Part of a small language model's weights: tied embeddings.
MLP neurons of a small language model. Each row is named by its layer, matrix (down: output weights) and neuron, and shows model dimensions 64-159. Each number is 128 + 32 x the weight over its row's rms, rounded and kept within 0 to 255. Numbers have three digits each.
After each neuron's rows, "fires before" lists the tokens most often just after its 100 highest values on Wikipedia text that the model never trained on.

L14.down1072:056195098163126115113082128144081191074120119077088159160105090137082080147123119163092107136118114149087129125055206109180127105161087098147113144110080120153168118173173158145098120115120165118149098169121096116122162158177168144129141079055142130109118108110091141132114123102159109170
fires before: "-", "=", "ent", "ast", "\n", "ight"

L3.down1674:109072099128181101199150143128102138113136131144065140093135159148120179111180111144091188130115111127179161109146100145078151145138099093096119172122130034162186148162161027055123135047145168142139108142131150091098182127113145167119117115170120167148106118135139167125154072088181159163
fires before: " |", ",", " (", ":"

L14.down1179:157104103094083097127086114128133108073165146144095156089173114090141169229119134147156101118113161159115138102113148128108125134134153158126107099146166160161143106149117120125126107115151143125143110176144166054153063162170089148125123165097180084114174142174088165151215126139092098166
fires before: " ", " (", "ad", "is", "ed"

L14.down281:088168067166209105093157145147141118041100142144155163157088146148177138177141111140155162119175097155150106120139119120123173139147103148124129123102101104126137149120166118111113071111144094134068137134100152084116141090097140123174143106115134153081117148175121148126137089125130142179
fires before: "|", "\n", "ous", "-"

L14.down325:115065047092139119161096090108156136108092096118085148114196150080160184089143082083160120118133099131163107112129127121201185064173089133139100043088101162075092152124168139103114158101116138135078138166137118121146136120186125144147113129132123143089065075159169051118088128107142139144
fires before: "\n"

L14.down1603:102104121066110072181095097184081110085114091088085139181077090192072123145131147151132104147147112138143063128150150160118148170132133144132145139117163123104169180156108149079092131177128179144065137108099165138076139095138111160152139121111102115127160137140198092073121210160154082070
fires before: "0", "1", "2", "ed"

L14.down1506:128113141166121161120164171132105149147101090119124101120104157122096106150124133119143121092089080108159119153175123112188156097115144137109094147125127151114125116149114142103112156164112099121161182150149160132166152164140139141149112138090162157206168139134073126114129149126197126166
fires before: " ", "\n"

L14.down1628:103154132153126119107134089119130157141144142137068180120126130173144220110163186160130121078148110064153154159084121196148139135120175118110171150098091145154074135066118164121114178097149165111155103105113117170134122113141180191143141109084110135136189162138091143120168116152214093111
fires before: "ion", " to", "e", "o", "es"

L14.down1291:102124127128142110053138145150118073135179156118128097096169128134148134157125070161115205148111150146127102108171117114092134121151132118059196107123153162118124065234155115131104156157120132084122098118190143132129124094136149109126136159155090099118084140119124186145125118157135094166
fires before: "4", "5", "2", "3", "6"

L14.down1744:109099174062147112150094087158105149110120092131146055134171152129063097163161159139135136083106131142128137138063068140125172142119076153102091155168157115086109123165118187102147136145143218128097145164127172149160097158111118095151125153071101109131112144065077149102123164115111125148
fires before: "\n", "9", " He", " |", " The"

L14.down84:154126121162125132075126087107125114097125077160115124133125123100132140103032163125180084129105135144170119099124105110186048127159058126199153190183158151133124153202167164151113148113121144065166141083121191146153105092142106142112093131134123166112106101185077138139147104181114137140
fires before: " ", " (", "/", " |", " Go", "\n"

L14.down563:143173174112164087133127122067175153106053098193144134170103113112160106164135142113125160119181152105096133122095100133178182138124166102155067112176075080081123094139125086086111150138145126114060107043106115067113130154137171165185132143085070139075146118155121101123138151137191112198
fires before: " ", " the", "l", "the"

L14.down1862:200171120185105091144081163094150120184103059136151112085127161155106153162084100158197099087136084098148103146097094178135109155104109129057151116108147137127123107154134076117166112185120118170170174131113130147101167151154105123117110075159113089125113169146077140155132164113151137072
fires before: "8", "9", "6", "7", "1", "on"

L3.down911:126136102176128158117103091145105116151120122123104131084130102133128136099080132206185075061093096132077126099177112081146136123172125084098083214054121099114164164155181096135103139093131114097170119085150109103091097149143165136133142105181144076116145097144122105185165144145149118154
fires before: " ", " C", " |", " B"

L3.down1868:185153071125101113099126049096140108164148160164191155091073071146170209130131129138145077186126114178172155144128123100144135108092157129080084146103099125156193149170162094153130092095176152116123187127139101101159096109093109145164084109163179172106218109161129159096111147161064139088
fires before: " a", " an", " the", " \""

L3.down944:178164143193151122074140143091166151085092127149122158103117128124125094154170157122132133111082127087175134061118166118114121130119220121098108135113191162135146157163156129153093175097127157132108142144117082139093074122135125087187090055112104100101139148200094138065110127096136194046
fires before: "\n", ",", " of", "ion"

L3.down376:092100148148154102136116188145117189112067106043110094146128183129174175146190078098114145139163125165085117148138162116133130109138161097171134102133104172138153173162091162068130156164125160072130108089145133115160128081133116178118131139154072121142131161116086168127164157085130093178
fires before: "\n", "/", "s"

L14.down41:103130116168117154117126121147165147073085148150068145109137081173108133172119129131139088144168126149100138133108160117170160153185207151090109153112166122149105171118178152168124116159127117080107137149086115201093181094149142122037161111136163174106127070118074123118128126108161148108
fires before: " ", " and", ","

L14.down1187:132103104134153137165165138117201101065163135133122134142149145128138080074146128116093107126182145152148105118155164084107140128084112109141138113088090182039115090091137158074145162106085089083144107104126184123109063145149095148057108125110111130142137108098168060134118132089178068100
fires before: "0", "8", "ond"

L14.down1009:134122153130142174132107176110130124081091108142113141171073159093136110125147165129158135139081152120177150226122081090144089144098137155122147114183119119122127146103085107078162161180187110161097189107172174154183104127175166061119145074116152123157072125108105125123094099139145115136
fires before: "5", "4", "6", "7", "ense"

L14.down1639:072075094168149119118091143039117100137066097164125153050136151129103161118123130143147111115093148113065118115115159087142083175111196168110147145168128179132099169114120198159166149159076179079136160111115142103161160120075144101111111146108153178086097132095138134169090090137173155150
fires before: "g", "ena", "ch", "m", "ts", "ab"

L14.down1327:160090116162153112142165072131154160109110077098212201049125094086118178179117127092148190101180115182158097101195081098112141135149185135147129158135170058147120143182090214138147084099086166216158100097156152148088138129142157067136137075135154102125135150152121086119149098151105105107
fires before: "9", "8", "3", "5", "0"

L14.down460:106140128108137174123134111109117076116107106110086096099116120157122141100056090138096124159154144102130152125088153134166132145137135132173121131143099150117132178115173120112069074132132163139169163110134106147123123198169108155107119117110181142109121106185179133186122116139106140105
fires before: "0", "1", "8", "4", "9", "my"

L14.down601:150051095070153130119097183164128149139103096114167134153080158136156151110174142091114147115183097149103119157112108212138095090062102154130098169135145121090113067118109161118171122121154053099072145093165145105181114137114150071127107137089085108104106130140128151113099154111166131183
fires before: " of", ",", ".", " in", " and"

L14.down335:154121142080126132133142128103146171122180169114104182108143133150125154158169161147165146084156151151139208099117140150102141118122079081105162098189057161060203162125126164178084174100119152161087120226101105137145042128107094100106139089130172080031159058108120122154179098116112159157
fires before: ",", ".", " to", " and", ")"

L14.down299:079207122039098107102191079129126102050099107118114097125144122108131148097097097144116141093113130094106128130100215129130118077069124122152064147133134162103090111184145160191208163148127074106122192164078143133121158082115131097141132161095138126142139132120121106163060106117215119155
fires before: "1", "0", "2", "3", "ional"

L14.down1516:133204163095148121092148129138139073155161101081104061173145131116136066136110148158140156172173106168101155159152110110204033096142175156161104127093140155128070173110086103163153132096165124087113115155154124127198096119131077119112140160119098118160129117117121144105117107132114173114
fires before: "ed", "es", "ive", "i", "ur", " for"

L14.down1191:133096114151124183130182132116115056114138127131135106191044132120107071149087220167148165187076152135139127145106189121187082153143155161082154114148128118140057151120109132127143110124124162118165162110138091180096142116129105128093173076140120148086165068109086166058139111148099152124
fires before: "1", "2", "0"

L14.down1088:143190141094115164099131184065192046108124145111116138139119149074152114212094116145076109123126094126119098144133137130100121134168114140133123087170113173102113132138167126143106130166115094129144180170170158148138188152126065088103139141129122076140134075100071137165122083085114169172
fires before: "i", "is", "id", " |", "ie", "ity"

L14.down1424:174069160154103053103056143146108116103147135117127119123147066067107104106112132127132136140161151113159094145121095145129128197105179108129219128127240153110127147135118181110153128154117116062072122135134155194117130097120132196120131168114097120167094149092146135089090093152162100153
fires before: " |", ".", "1", "4", "°", "9"

L14.down1293:072101155144127123173142123111087142123113101080107094187135103084098118171085078175125150132135148138163197119136168164149144146125065137114150121126091081123174114137117148153130112092165132171100136136117116139107137113131177089155109099130129124104100115120106134136160129170156128128
fires before: "1", "2", "3"

L14.down1008:127099096175174100111117120150118178125119154117086105167146130093159077112156102144170119062143123143161099146146148166103145170130157121160171206131184116099132171132164172125125141150127105050094097194069134110148070154165191140103200207134138099128041161153183086155101161142205153125
fires before: " |", ".", ",", "\n", ")"

L3.down1502:172192103127125113134159119167142104130098166109132135121137105187101103148179159120124085157154108160105140141121111157115131028125191092037126141110110131153174136177131131105188112107108156149150160134142177178117141127151136130095084125085174163145096114165110084126124126095130138073
fires before: "\n", " a", " an"

L14.down57:154118122169106079096128124069085102143143143110122131132189143073124068082132157130132168088159191077169145124164139078174141141181170101099187161075140095165102158154135145167077167080056102184154090130135125117121156120113149143156148080079079109152082118103162138094090164118181095102
fires before: " |", ".", "9"

L14.down93:116129123130130164127094163120114155121146143123109128151094074105161164082130106141137108128157180112166110115117170129079115078166100092107094123106181091109182180123115131185137099129076103128142150178138101164096144137124119114093077175188109140135194111150074208110136137061158105092
fires before: " ", "b", " the"

L14.down162:087085118122082093132169184135125134164138147144140098093129111113113088087079156111150124176157135122138130113123103107117086155161164139117173147123131127113124123122096124121071117171124093119067123140118139108104149107117139174119138176073089158063091088103108055105169109165183107114
fires before: "\n", " |", " "

L3.down521:110142100148135096093115114064203122141118186129150103102139138174157147109091088117068146074132166146115194125110110155175159116132139134185106113119157163122122132088116129119179135113146212106078109111118102106163103090154118143215199127149178169174131141139109022108141114146074163190
fires before: "\n", "ire", "ered"

L14.down1699:101124099160133084161136092118092102133182091106131136138129128088130084165133094083099104161143152121148170111103118130148120063120143165151089113134102181104127134115120141073168111163189097120119159135117161123126139102114083184095156130102143135138123095167144123107164163089146161117
fires before: " ", "0", "1", "2", "3", "6"

L14.down1231:088084171123151125146108113147107115095135080108128105127106135079093132163162108077158195169110128091191122141101138111183110129121105118103169140119158123118148149144120117134094061141163098099145122156100140119164171139177127161093144092081158166075117129160102125141085158099125189092
fires before: " ", "t", "ing", "her"